config.yaml
n_layer: 12
d_model: 160
n_head: 2
n_kv_head: 2
head_dim: 64
d_mlp: 448
vocab_size: 1954
activation: "geglu"
norm: "rmsnorm"
norm_place: "pre"
norm_eps: 1e-05
positions: "rope"
rope_base: 10000.0
rope_fraction: 1.0
qk_norm: false
attn_scale: 0.125
bias: "none"
tie_embeddings: true
parallel_block: false
init: "normal"
init_std_qkv: 0.0323
init_std_o: 0.0361
init_std_up: 0.0323
init_std_down: 0.0193
optimizer: "muon"
lr: 0.00605
lr_mult_o: 3.0
beta1: 0.95
lr_head: 0.00762
grad_clip: 0.5
warmup_steps: 200
schedule: "wsd"
decay_fraction: 1.0
decay_shape: "linear"
final_lr_fraction: 0.02
batch_tokens: 16384
seq_len: 1024
doc_mask: true
train_tokens: 147600000
steps: 9009
dataset: "wikipedia_en"
MLP neurons of a small language model. Each row is named by its layer, matrix (gate and up: input weights; down: output weights) and neuron, and shows model dimensions 32-127. Each number is 128 + 24 x the weight over its row's rms, rounded and kept within 0 to 255. A neuron's up and down rows have the sign that makes its largest values positive.
Before each neuron's rows, "fires on" lists the tokens most often at its 100 highest values on Wikipedia text that the model never trained on.

fires on: "v", "ut", "il", "id", "t", "iet"
L5.gate36 [180 132 136 127 191  67 113 139  95 159 127 112 141 100 103 143 120 119 107 161  89 145 141 153 166 117 104  95  84 133 139 111 131 135 118 147 132 121  82 108  97 124 147  99 144 137  94 159 115 124 127 111 146 140 111 130 110 174 178 126 156 106 116 116 148 149 136 130 129 127 157  86 117 133 122 153 124  92 139 174 145 146 138 147 146 107  85 132 135 126 149 152  96 151 166 172]
L5.up36 [144 139 116 149 145 112 110 131 135 112 159 127 102 102 153 129 166  93 153 138 134 146 135 146 151 101 145  80 137 124 140  98 131 135 125 137 125 122  98 111 165 121 136 115 144 140 105 186  85 118 144 128 127 123 126 133 126 171 162 103 151 111 129  91 133 153  66 122 142 165 153 101 144 177  85 149 134 113 136 117 166 135 176 114  78 115 135 135 163 114 134 143 125 115 169 160]
L5.down36 [142 137 150 146 129 117 137 123 121  96 115 111 149 140 140 127 156 178 141  83 124 137 116 101 117 144 146  87 107 114 106 122 141 145  98 117 103 117 109 175 178 115 127 167 101 109 136 122  85 116 198  98  95 111 146 142  89 142 129 157 127 134 173 159 169 106 153 108 134 107 155 135 146 131 121 100  86 106 150 124 142 145 121 133 146 136 146 102 125 113 169 100 141  85 120 114]

fires on: "ag", "T", "ent", "C"
L5.gate343 [ 99 105  95  99 126 140 123 102 121 136 149 170 138 111  57 111 126 113 103 129 111 152 119 104  79 121 154 166 102 104 158 108 123 131 119 117 168  98 120 124 117 101 143 148 121 127 124 125 108 142 120 108 100 136 159 111 161 132 169 141 174 136 134 116 115 169 122 137 139 114 128 131 123 110 116 118 125  86 148  72  73 127 123 160 131 143  93 128 166 100 125 107 147  93 176 143]
L5.up343 [ 70  99 151 159  87  65 115 164 105 136 179 175 104 121 103 160 102 162 134 117 136 169 126 122 122  94 142 112 113 120  76 136  89 155 160 106 118 133 191 164 157 110 115 141 104 168 136 116 106 132 117 122 105 134 103  98 146 148 121 114 191  86  95 151 129 158 140 118 119 123 159 137 131 127 157 112 172 113 115 146 129  97  83  99 149 113 120 151 116 160 137 141 130 121 120  94]
L5.down343 [150 121 124  60 120 191 139 122  98 146 132 142 138  69 121 133 145  98 138 105 102 102 125 159 114 153 121 122 106 121 103 122 133 132  83  85 149 140 112 112 142 180 146 138  94 133 141 119 166  99 162  60 127 100 112 143  71 145  99 134 123 129 140 129 118  93 110 133 140 140 125 108 125 146 162 148 112  96 106 102 151 107  92 102 131 115 164 100 113  97  96 153 126 125 144 124]

fires on: " co", "C", "c", "ad", "ac", "iv"
L7.gate97 [127  88 157 123  80 116 112 168 115 126 164 100 156 122  96 137 138 113 104 163  99 128 131 143 115 145 148 140 121 139 130 143  78 117 137 142 121 101 134 132 107  98 143  70 107 141 194 116  87  96 103 131 119 125 136 125 114 111  97 173 146 167  94 154  99 151 160 123 138  76 113 100 135 136 148 137 124 132 142  91 115 123 141 179 166 143 116 127 128 120 133 131 149 110 143 158]
L7.up97 [122 143 126 100 169  91 113 102 145 122 130 161 116  80  74 161 135 137 145 162 121 151 109 138 138 136  88 175  91 147 155 105 114 172  94  89 144 139 119  90 131 135  92 176 130 116 131 117 149 108 106 143 126 143 145 122 112  90 126 100 125 120 162 137 104 150 142 146 161 159 193 133 105 119 160 121 175 107 132 123 153 125 105 126 148 129 134 124 152 163  65 176 131 123 108 122]
L7.down97 [122 130 157 114 100 164 103 129 100  71 110  93 106 106 105 110 117  98 150  74 115 152 111  93 163 145 125 107  39 133  77 121 115 139 127 128 166 120 157 128 157 158 146 119 152  81 117 111 141 109 110 123 155  97 112 127 121 126 149 114 147 114  95 151 119 108 135 162 126 121 138 113 155  97 129  94 167  91 128 126 117 121 135 142  91  90 132 116  91 134 138 168 134 121 123 142]

fires on: " B", " l", " st", " St", "pl", "B"
L9.gate47 [128 109 137 133 117 139 118 151 124 167 138 155  99 126 157 150 127 133 119 115 120 100 104 179 141 129 136 140 137 117 146 142  95  86 135 163 175 102 143 139 145 123 131 108 133 118 158 133 124 167 149 151 155 162 168  97 127  99 114 162 136 145 112 145 141 121 122 102 203 134 127 118  95 158  90  91 171 113 131 125 147 105 128 112 127 121 122 124  99 170 153 163 131 114 108 135]
L9.up47 [132 121 122 112 100 147 134 119 136 116 113 125 117 112 118 142 115 111  97 162 118 104  83 123 176 109 122 171 115 162 122 127 107 130 123  98 159 134  62 128 156  89 135 171  96 177 124 104  95 114  66 106 146 111 107 142 140  83 100 133 112 143 171 156 137 124 121 145 123 136 147 134 152  91 148 101 120  94 113 136  92 123 140 145 153 123 115 112 149 181 152 137 151 127 152 143]
L9.down47 [136 112  97 129 139 139 147 131 111 157 144 139 133 144 139 137 124  98 171 104  86 111 132  92 167 105 123 115 130  86 155 104 113 119 153 170 151  58 119 114 134 125 103 129 129 134 150 119  92 166 119 109 142 138 112 120 127 134 128 138 136 110 118 111  98 152 166  92 149 124 150 141 107 121 105 114 105 166 103 128 103  93 119 163 124 140 134 151 145 116 120 146 184 114 156 127]

fires on: " c", "C", "c", "ort"
L9.gate360 [151  87 124 148 107  86 120  88 132 133 128 162 112  97 148 112 127 137 151 148  71 127 119 137  83 117 144 142 104  81  62 101 121 144 141 103 145 136 151 127 124 137 188 112 158 153 148 143 100 129 116 125 141 115 140 140 162 162  97 150 119  89 114 130 109  98 101 124 173 149 140 145 124 119 117 146 139 123 137 105 113 100 103 141 129  94 128 108 105 139  85 104 137 132 161 130]
L9.up360 [117 138 130 126 109  91 135 126  97 133 127 158 135 113  92 101 110 139  95 170 100 108 138 142 133 131 117 110 124 145 105  72  76 154 137 104 116 147 133 132 118 130 187 131 111 110 106 170 154 120 147 162 134 155 149  94 163 122 145 121 144 136 124 108 138  93 107 125 142 123 195 168 129 103 148 141 136 100 102 144 131 104  89 107 164 129 148 115 122 161 124 101 130 101 149 110]
L9.down360 [104 145 138 133 138 140  80 129 162 147 123 155 119 122 109 137 128 115  97 136  85 128 140 118  98 145 134 131 132 144 107 128 104 121 131 141 120 127 139  87 173 125 183  72 169 119 115 152 124 154 128 123 166 139 153 130 160 160 144 143  99 118  91 160 194  64 130 102 117 125 138  81 143  80 145 114 128 119 111 152 127  98 131 159 116 150 128 124 118 171  95 128 166 115 115 147]

fires on: ","
L7.gate183 [125 133 134 163  58 184 125 147 110 142 161 130 142 108  76 118 173 138 190 163 153 119 116 120 120 118 142 144 131 137 102 128 185 150 106  70 134 115 124 100 138 100 164 109 158 160 112 150 129 129 112 138  78 144 109 135 120 145 115 147 136 140 105 136 116 139 136 125 146 141  79 154  85 168 134 104 106 131 138 158 128 155 122 127 112 130 124  99 107 118 127 177 124 122  94 178]
L7.up183 [140 115 140 159 100 138  95 139 141 130  80 168 155 135 102 126 166 109 163 124 149 138 115 126 131 143 155 156 155 151 133 119 129 117 102 149 168 100 116 149 141 111 125 100 115 130  83 116 129  99 128 168 118 158 158 126 134 148 132 110 163  98 133 136 120 119 132 100 139 117 197 143 114 157 152 141  93 126 159 142 145 110 161 105 120 168  81 129 156 149  99 135  76  84 163 139]
L7.down183 [ 97  89  69 131 139 161  91 145 154  70 122 145 134  95 113 126  87 126  84 115 166 101 160 121 137 144 104  99  84 147 100 150 134 147 164 137 120 149 125 158  81 117 136 140 115  92 139 130 107 143 166  76 122  88 136 165 114 167 124 132 140 137 110 125 141 148 139 148 143 130 126  89 126 101 134 128 132 141 103  87 140 112 151 113 157 111 146 108 133 116 121  70 129 154 126 113]

fires on: "%", "s", "us", "re", "ark"
L9.gate228 [131 116 125 122 121 109 100 141 136  86 159 110 100 200 173  80 124 124 151 140 127 103 129 102 151 150  75 134 157 121 141 181 102 131 140 108 108 121 121 122 167 108 131 117 143 106 115 130 110 142 135 101 133 150 121 151 142 119 125 129 156 152 131 124 136 115 122 116 151 161 142  82 166  92 121  92  54 129 133 122 147 102 130 149  59 106 143 160 134 114 143 135 152  98 129  91]
L9.up228 [144 115 103 104 128 121 144 138 134 108 139 124 104 129 162 122 153 151  60  83 135 103 133  96 102 144 125 124 159 135 125  98 149 102  90 133 164 128  87 142 129  79 112  90 111 105 137 105 111 131 127 136 113 142 102 119 116 144  95 163 139 108  71 118 160 128 177 125 102 138 119 117 107 161 148 123 110 111 116  73 153 135 153 108 102 103 103 128 104 145 127 143 138 135 149 103]
L9.down228 [130 162 145 133 102 107 147 114  94 112 123 144 175  93 115 138 147  85 116 112 129 128 123 114 106  93 106 114  84 128 146 144  94 128 154 102 136  92 162 127  74 140 148  86 115 109 106 119 172 150 143 103 149 137 108 120 124 112 136 121  58 108 151 129  85 134 147  96 122 146 127 127 129  92 131 143 123  92 153 145 138 155 154 139 115 165  86 149 143 126 141 120 131 112 118 170]

fires on: " re", " later", " pre", " w"
L8.gate425 [141 112  89 138 108 138 133 146 118 122 121 134 153  81  91 137 154 140 107 116 134 115 161 139 113 110 173 100 138 149 145 115 118 100 111 138 118 101 165  79 126 156 167  75 127 142 104 104 144 120 110 105 119  93  96  82 145 117 129 138 133 152 140 116 106 131  80 144 160 129 127 160 105 123 141 161 160 114 131 129  90 119 127 107 139 149 127 128 151  90 101 168 128 113 145 133]
L8.up425 [140 166 154 110 160 131 121 131 111 101 109 124 182 151 106 188  94 100 142 135 143 153  84 159 135 175 147 132 164 149  82 130 123 120 138 123 177 121 122  93 135 141  90 122 147 125 144 116 160 116 111 158 165 137  94  74 128 104  89 165 108 113 158 137 102 132 179 159 127 135 121  92 139 119 146  79 104  94 110 174 153 156 159 121 121 142 107 159 148 145 142 150 104 116 150 106]
L8.down425 [136 143 163 144 133  90 137 138 117 164 118 159 144 164 141 152 113 114 121 107 120 132  98 167 119 104 143 155 140 134 138 138 114 136 158 103 111 148 119 144 113 143 160 130 118  78 162 112  87  92 104 169 115 135 111 130 115 115 131 167 107 146 185 125 138 145 170 138 116  99 154 130 111  97 118 131  74 125 158 141 152 167 133  92 167 113 112 148  89 132 152 149 170 152 126 139]

fires on: "e", "ed", "ical", "he", "ative", "ive"
L9.gate446 [121 101 141 153 113 120  91 132  74 137 140 155 152  98 101 142 130 149 138 109 166 140 121 125 139 118 127 138 111 160  90 104  89 110 104 115 147  99 157 122  76 149 128 129 193 133 101 154 125 165 133  99 178  93 156 137 161 127 150 123 146  88 144 120 151 110 124 117 105  99  93 134 109 117 115 125  94 160 130 126 124 149 137 156 120 110  90 127 142 124 123 102 187 124 119  97]
L9.up446 [168  91  84 131  92 135 130 154 132 114 126 139 129 135 129 105  81 178 117 121 114 155 128 115 152  87  87  91  86 151 122 127 128 108 136 148 122 156 154 137 143 163 131 136 141  89 118 164 111 162 119 131 176  98 136 126 125 131 130 126 112 143 101 131 167 109 144 146 137 147 105 145 146 163 127 149 178 138 103 134 156 131 106 150  98 123 102 147 161 100 108  82 145 121 161 159]
L9.down446 [115 153 119  77 135 168 145 146 117 196 111 154 101 153  79 107  92 116 103 183 149 126 121 111 141 153 160 138 125 155 138  78  97 133  89 160 135 107 165 121 124 137 142 111 120  96 121 130 106 107 144 117 118 140 132 107 118 131 115 129 152 115 118 172 121 112 166 123 133 141 124  48 143 162 128 152 104  94  91  91 116 145 150 145 143 138 138 139 113 154 106 126 136 173 122 111]

fires on: "ra", "le", "a", " Le", " World", " La"
L9.gate9 [172 145  78 155 126 155 110 152 146 132 117 135 137 124 118 136 135 163 122  96 106  67  93 127 130 148 150 162 122 145 124 150 138 164 119 180 103 145 114 164 167 119 123 160 126 115 114 112 128 124  96 175 148 131 154 143 151 186 128 125 114 146 121 138 181 142 150 158 102 152 116 129 110 146 158 166 154 164 146 129 130 143 127 149 143 134 143  92 139 123 151 148 105 100 134 107]
L9.up9 [155 109 129 156 126 129 172 126 122  85 114 149 116 127 132 164 143 112 165 171 112 124 124  98 118 112 124 136 136 155  96 109 171 133  71 130 136 151  96 178 129 118 107 133 102 123 112  66 126 131 106 104 110 122 144 113 119 181 125 173 123 187  93 163 132 128 145 140 112 124 146 124 106 133 166 151 125 144 122  83 126 138  97 143 152 105 123 142 121 153 116 190 111 110 178 157]
L9.down9 [175 100 115 146 119 156 136 167 132 133 112 148  95 147 104 121 119 147 172 142 118 181 141 132 144  88 157  99 142 141 171 123 112 124 107 124 157 102 124 111 133 118 139 133  80 160  88 117  74 116 151 124 137 146 126 111 130 146 152 128 148 153 144 135 153  90 106 135  94 114 140 104 135 141 143 113 106 148 105 128 117 127 102 139 119 105 123 147 116 133 162 191 153 146 122 165]

fires on: "v", "om", "id", "d", "-"
L3.gate238 [111 141 172 138 132 148 127 126 124 169 116 150  99  85 144 131 163 115 117 134 141 109 136 134 150 145 104 124 157 121 181 144 117 166  84 160 156  68  68 126 150 154 131  76 141 170 102 133 117 128 135  92 141 134 130 149 106 104 126 139 141 113  85 161 118 130 101 123 141 170 128 121 117 124 152  94 149 111 149 134  78 133 115 153 112  63  96 121 150 141 125 139 124 144 142 108]
L3.up238 [154 151 126 155 140 105  88 145 109 141  90 111  68  80 120 125 152 140 100 147 121 131 119 119 117 144 138 156 127  97 200 169 125 172 109 167 118  91  91 114 120 134 166  88 113 122 145 135  89 132 116 107 133 136 111 141  99  96 109 115 142 114 136 137 128 118 102 129 144 118 167 125 121 145 164 137 106 115 104 128 123 139 135 150 114 174 154 167 125 107 106 143 111  97 134 125]
L3.down238 [ 94  88 181  82 138 101 145 149 131 110  97 117 132 131 136  80 123 122 121 106 109 102 124 156 117 149 128 162  78 148 110 130 122  79 132 137 119 123  82 108 163 149 121 145  88 122 144 141 131 119 184 119 106 150 100 150 120 102 122 115 144 110  93 151 164 141 147 126 112 156 132 137 114  96 134  79 121 105 107  88 143 117 145 137 149 136 172 151 125 118 116 160 175 118 116 103]

fires on: "b", " B", "B", "c"
L5.gate108 [ 98 137 117 137 108 135  93 119 121 135 136 102 128 103 125 185 141 132 112 138 108 149 124 161 139 148 104 148 109 148 136 109 140 118  95 148 155 107 163  89 148 146 144  91 129 128 113 122 144 143 129 140 186 120 167 122 137  76 140 165 143 115 154 176 103 159 110 133 143 133 133 107 159 154 129 143 123  67 159 126  84 137 137 146 131 150 131 171  78 140 140 127 117 138 113  89]
L5.up108 [114 120 145 132  97 144 126 112 162 148 144  81 123 143 109 148 137 141 128 131  99  98 141  98 117 130  86 152  68 148  99 131  94 121 108 133 160 133 162 108 146 159 135 114 120 139 134 105 151 147  79 144 144 150 124 139 149  64  95 155 170 160 132 130 135  90 119 106 174 155  98  69 178 125 140 148 129  85 129  86 113 109 113 121 149 124 161 119  93 145 103 136 131 127 145 110]
L5.down108 [113 105 147 135 121 131 164 142 140 160 101 125 131 157 136 117 163 146 147 104 129 166 155 123 112 129 157 125  86 165 116  89 123  83 158 141 141 147 126 134 160 139 117 115 125 185 130 114 149 125 125  84 143 121 143 154 168 118 144  96 132 124 164 148 115 139 164  91 125 171 139  99  73 133  80 127 117 108 120 127 117  94 106 130 151  86 161 148 114 136 170 147 120 141 165 159]

fires on: "e", "te", "le"
L5.gate375 [144 124 113  97 107 134 153 143  97 133 106 152 147 128 143 153 107 142 146 102 154  76  90 189  96 133 138 129  77 111 136 172  82  96 122 158 121 127 122 139 164 121 152 142 130 116 115 132 136 125 123 161 180 129  92 123 154 146 157 122 179 164 126 123 161 135 137 170 164  96 117  70 132 135  86 154 137 135 140 173 122 143 101 126 115 147  92 122 175 145  94 131 145 158 153  90]
L5.up375 [150 132 136 120 135 157 145 191 101  76 142 172 125 124 142 137 100 114 155 146 131 136 129  98 163 135  88 155 119 109 132 119 112 104 101 115 102 118 134 149 141 119  92 133 118 131 135 151 123 175 115  76 141 138  83 160 176 138 106 138 112 145 101 127 135  98 162 102  93 106 101  94 144 123 138 127 168 163 138 119 141 134  91 125 109 114  88 132 132 153 102 122 160  64 161 120]
L5.down375 [115 188 109 135 111 146 117  97 122 118 119  99 105 168 113 123  98 100 121 131 129 165 119 141 117 126 128 125  95 177 123 113 128 116 125 164 156 145 124  89 184 127 121 117  92 103 116 140 137  94 162 161 123 103  89 109 136 153 108  89  96 102 135 122 118 110 156 141 127 144 142  89  83 151 133 131 131 143 109 165 113 132 111 139 137 149  88 125  93 128 152 182 142 184 104 149]

fires on: " m", " people", "omen", "m", " they"
L7.gate133 [129 176 104 100 114  93 121 129 135 106 106 160 129 186 151 140 138 139 100 131 105  94  99 147 152  81 125 175 147 113 132 144  74 151 149 114  90 114  97 112 111 136 139  98 137 151 109 144 159  90 113 117 125 165 145 125  93 147  95 134 110 140 143 134 150 130  90 137 118 121 138 143 159 115 142 143 146 178 146 125 146 163  90 111 109 112 140 135 134 104 124  87 139 157 114 120]
L7.up133 [ 99 103 133 126  88 127  98 161 122 104 143 151  83 128 134 130 113 118 148 113 109  94 135 107 131  92 150 124 117 138  95 118 116 107  89  89 139 104 112 130 137 154 104 124  89 140  93 130 162 134  89 130 114 177 109 148 125 133 125 170 176 183 158 158 106  59 102 119 103 152 123 109 141 123  99 139 153 132 129 156 145 113 134 115 134 111 139 142 149 122 183 149 131 121 119 146]
L7.down133 [130 149 129 168 166 137 130 147 138 146 128 158 101 127 166 114 144 132 170 141 110 138 105 114  86 149  86  79 139 124  86 149 168 181  97 166 140 114 113 151 149 123 137 147 121 125 160 101  64 129 163 128 102 117 147 135 114 178 145 122 173 131 143 114 125  85 112 135  95 179 133 101 139 166 125 113 115  94 170 157 113 117 135 161 122 122 111 121 132 124 113 141 146 148 118  91]

fires on: "h", "ers", "ash", "ris", "arm", "ters"
L3.gate113 [140  96 110 136 108 106 126 142 117 134 144 154  94 128 109 102 128 146 113 129 131 110  85 108 142 108 118 113 128 172 133 114 181  90  75 179 120 168 114 139 116 141 144 133 143 136 118  81  47 134 120 118  92 116  84 160 105 115 138 130 139 132  88  89 114 137 121 124 105 107 113 140 144 118 108 166 130 139 101 106 111 127 160 174 101  72 180 183 115 131 162 158 148 105 139 156]
L3.up113 [116  95 158 139 117 124 126 146 149 155 106 140 101 143 129 114 155 131 123 114 112 150 136 112 147 130 136  72 175 108 137 144  90 148 115 149  97 171 137 122  99 162 112 125 139 107 117  70 122 131 127  80 118 111 120  98 147 131  83 129 137  71 129 162  73 119 146 132 139 105 107 116 181 130 137 138 149 140  84 121 156 141 121 151  75 106 156 103  93 162 113 117 137 134 145 132]
L3.down113 [ 92 150 150 133 158 118 124 128 127 141  82 148 144 131 155  88 127 121  87 128 113 110 114 152 117 134 142 105 129 146 196 140 148 178 117 141 149 117 142 141 135 167 129 104 113 151 159 153 115  98 118 142 156 170 127 107 133 153 106 116  90 147 155 115 194 120 116 163 122 104 150 154 140 101 107 129 103 184 154 108 137 130 152 150 152 103 155 136  98 103 149 114 112  95 126  91]

fires on: " m", " art", "ra"
L9.gate278 [123 144 140 153  86 124  93 157 121 114 149 133 138 140 145 108 158  73 147  99 148 130 129 137 127  95 115 162 114  82 161 146 113 138 113 132  95 138  83 127 135  90 111 104 116 136  79 133 123 106 124 108 111 104 125 182 138 131 164 129 158 123 189 108 119 124 122 140 103 101 124 182 137 118 141 175 154 133 113 107 125 142 122 138 108 130 141  91 154 155 114 159 143 146 102  88]
L9.up278 [133 113  98 132 156 125 113 153 141 141 116 146 145 117 154 151 144 104 171 112 124 133 150 120 179  98 112 106 100 122 110 138 107 157 128  85 101 156 159 148  77 171 120 152 134  90 105 154 126 126 113  94 154 168 136 124 129 116  97 134  82 141 164 123 136 107 122 133 116 151 161 161 127 130 113 133 158 138 168 180 124 130 129 186  90  97 115 107 132 148 164 146 178 117 116 134]
L9.down278 [158 164 126 117 111  81 103  82 147 114 122 130 112 141 113 118 153 128 173 124 144 157 115 117 135 132 120 111  81 131 108 170 110  72 108 138 107 121 158  84 126  72 134 145 143 121 119 116 145 126 134 116 103  71 124 130 139 169 129 152 115 162 146 142 132  96 128 134 116 125 142 176 118 155 155 182 123 138  88 133  96 107 155 140 129 129  86 130 155 119 164 126 111 106 114 140]

fires on: "istory", "e", "duction", "ce", "ese", "?"
L3.gate237 [147  91 120  59 126 124 145 124 122 110 101 143 100 142 116 118 134  91 132 109 115 166  99 116 150 122 116 153 132 127 151 128 128 121 122  91 142 102 166 171 121 124 123 164 160 136 135 136 133 119 132 127 120 158  60 144 195 122 160 133 130 129 103 133 165  84 105  86 126 129 140 115 115 103 122 145 140 143 133 162 107 141 112 147 125 124 130  95 143 146 159 150 172 137 135  97]
L3.up237 [135  73 120 145 131 142 129 126 116 141 134 126 107 127  92 117  84 122  95 141  99 166 144 122 138 104  74 100 154 109 124 110 111 160  81 113 101 107  85 161 119 174 134 118 109 128 135 183 115 152 100  99 147 156 135 152 169 135  93 145 165 124 137 125 140 151 101  97  85 123 140 135 108 120 128 180 117 139 127 109 158 125  98 139 113 163 114 146 184 111 140 131 117 158 145  93]
L3.down237 [152 171 142 105 139 185 145 121  87 144  69 102 126 111 141 129 115 102 125 120  93 126 148 116 130 145 123 140 104 191 126 125 125 145  87 140 106 140 108 133 117 110 160 128 143 107  82 141 118 123 109 107 119 135 115 122 137 100 111 117 135 126 120 126 109 139 109 106 149  98 174 149 102 133 111 138 157 150 170 105  87 133 158 112 113 115 137 121 124 153 136 131 153 106 131 142]

fires on: ",", "ig", " on", " of", " to"
L5.gate412 [144 154  94 114  90 112  89 135 121 150 127 111 128 115 134  94 154 111 116 113 132 140 121 161 167 149 123 158 179 120 101 194 122 226 103 130 102 151 132 103 130 104 114 147 135 142 105 109  92 130 151 163 157 154 119 125 155 133 120 111  97 142 118 127 143 110 162 150  88 134 130 126 129 128 114 135 114 141 123 138 118  95 122  99 111 100 113 118 117 172 189 163 102 127 140 110]
L5.up412 [111 171 157 201 169 120 152 154 119 123 122 129  84 137 160 149 133 115 126 123 128 136 128 166 140 166 144 132 147 105  80 124  92  97 115 140 109 152 108 159 157 119 170 128  87 101 139 144 139 148 134 113 121 136 135 132 132 152 138 117 156 124 101 173 193 115 140 101  92 137  77 109 147 115 109 104 111  99 114 145 177 133 133 137 114 130 112 140 160 126 135 132 178 172 126 158]
L5.down412 [150 134 109  90  71 106 122 138 106 126 137 133  93  93 138 107 143 104 103 146 187  98 113 140 139 154 143 167 105 162 129 121 143  91 102 136 131 136 115 132 119 130 155 165 123 135 153 151 108 136 156 116 138 100 108 158 105  97 157  91 110 104 135 143 138 111 140 114 149 172 117 145 146 132 121 134 132  58 141 114 138 112 125 126 112 148 163 126  83  98  79 132 147 112 112  91]

fires on: " re", " b", " r", " dec"
L8.gate247 [121 102 125 118 124  98 151 128 160 149 124 129 160 104 115 159 122 109 137 142 139 145 151 140 120 151 152 129 160 144 105 108 162 130 108 129 164  95 128 183 135 173 116 100 134 135 130 126  73 113 110 172 145 115 128 114 182 105  90 115 107 132 144 133 128 117 133 104 140  98 136 165 124 139 129 132 132 141 145 116  81 154 115 120 150 163 139 120 116 128 153 151 157  92 153 144]
L8.up247 [195 161 150 167  98 109 151 126 132 110 147 154 100 115 135 123 147 158 149 144 110 118 130 130 109 144 145 125  86 137 100 134 169 113 104 165 150  95 126 121  96  98 140 135 108 144 137  72 115 142  96 158 114  96 155 144 142 111 153 144 142 101 154 104  81 193 140  94 163 135 123 149 144 122  70 145 147 130 130 146 112 148 120 127 153  79 115 108 130 150 114 172 115 104 135 106]
L8.down247 [ 95 127  79 137 109 130 144 136 104 173 132 129 119 127 100 155 126 150 120  86 156 110 116 140 136 180 120  96 119 137 128 142 122 117 113  96 123  89 111 120 117 116 120  68 146  98 109 105 147 104 152 153 141 141  78 157 130 132 111 161 103 145 110 169 182 112 130 109 117 112 105 111  83 121 116 154 112  94 106 141 124 136 118 139 141  93 135 104 125  99 149 178 111 147 186 136]

fires on: " m", " t", " l", "cc", " ", " c"
L9.gate355 [ 86 145 136 181  86 109 123 124  84 118 159 152 124 131 119 110 124 161 137 120  96 134 164 129 174 160 134 108 120 133 136 135 136 131 142 130 107 125 119  85 153 124 166  90 114  90  92  99 134 100 155 102 134 129 146 111 137  97 126  89 126 135 148 129 150 117 105  83 128 100 136 143 139 127 132 169 148 122 133 180 127 109 105 118 108 111 116  96 152 125 130 156 130 119 151 130]
L9.up355 [184 131 144 107  96 145 155 145 172 178 122 123 163 103 154 115 118 139 141 161 150 153 141 134 143 145 109  88 104 133 172 122 133  77 119 118 137 120 152 137 108 154 128  63 137 121 122 131 119 144 155 127 112 150 107 137 162 170 134 133 112 131 163 136 127 107 149 146 150 136 127 124 162 121 145 179 127 134 147 165  91 147 145 122 132  95  92 117 115  99 135 112 139 141 169  99]
L9.down355 [122 149 116 124 130  89 136  75 150  67 126 137  92 123 126 130 148 128 150  95 115 122 151 107 101 133 131  68 112 148 102 106 151 163 147 116 131  74 127 144 135 137 129  83 181 155 145 144 108 117 133 138 155 153 143 116 159 126 148 117 105 132  99 143 119 138 166 132 132 128 123 131  96 141 120 172 139  98 112 113 104 120 102 136 113 127 134 117 162 128 115  83 107 145 168 108]

fires on: " h", "ash", " sh", "h", "2", "H"
L8.gate40 [111  93 154 118 144 104  95 147 151 133 127 102 147 119 149 166 141 122 138 129 134 140 124  97 137 123 163 122 143 125 144 142 152 107 105 109 148 136 122 107 153 132 142 128 150 121 110  90 110 156 121  93  74 151  97 119 124 171 112 122 153 149 124 135  97 143 152 169 147  84  94  99 170 176  82 138 156 127 109 118 119 122 110 123 128 147 114 180  93  89 128 117 139 151 128 123]
L8.up40 [110 124 102 130 137 116 104 176 126 113 106 127 152 117 141 109 110  94 105 199 111 105 138 135 172 122 138 118 137 136 118 159 146 180 175  98 122 152  92 130 102 156 107 142 146 110 124  91  91 151  93 156 108 140 135 130 162 148 103 108 135 108 153 160 129 147 152 141 147 114 101 143 147 128 146 152 186 126 108 102 142 155 100 122 121 138 146 124 127 136 114 106 182 125 106 102]
L8.down40 [115 122 175 139 153 153 106 145 123 114 111  87 147 121 112 127 140 130 102 130 142  98 148  95 149 136 162 124 125 157 173 133 146 133 165 104 105  99 179 118 146 137 170 125 120 114  97 108 137  94  92  98 128 154  96 139 174 158 130 123 110 131 126 124 141 151 107 102 137 142 116 130 147  65 124 112 177 144  96  94 104 119 131 142 146 107 133 131 136 177 119 130 148 111 139 134]

fires on: " re", ",", ")", "==="
L8.gate401 [114 142 136 148 134 145 116 138 136  98 153 108 162 122 111 183 165  82 131 153 159 171 104 126 160 135 159 127 146 147 127 154 191 129 106  76 148 131 120 128 124  84 144 109 104  73 138 157  96  84 119 132 108  97 111  93 116 112 104 135 108 131 110  99 132 132 138  93 124 146 115 108 129 135 130 150 139 131 148 136 103 155 100 123 163 133 107 121 116 137  96 103 127 131  99 101]
L8.up401 [167 172 156 162 131 132 119 138 110 105 130 109 137 111  85 130 144 101 114 132 127 154 176  93 109 149 148 100 103 143 200 154 143 179 139 138 139  77 124 148 115 143 159 152 149 132  95 148 118 134  93 152 124 134  95 109 110 108 145 106  96 131 152 119  75 131 139 172 123 115 128 121 122 166  98 140  92 134 135 111 161 175 120 135  97 169 111 117 115  99 147 127 103 142 129 122]
L8.down401 [125 121  97 126 113 150 112 146 145 157 121  98 162  98 148 153 111 140  89 145 131  94 114 115 130 175 111 118 139 161 120 101  91 129 155  96 123 148 138 120 127 137 151 101  83  96 152  71 145 115 141  97 140  87 169 129 144 185 104  96 129 107  97  98 130 133 106 124 109  84  98 152 112 100 104 116 122 180 100 159  56 116 140 167 121 103 139 143 116 117 129 153 163 133 115 141]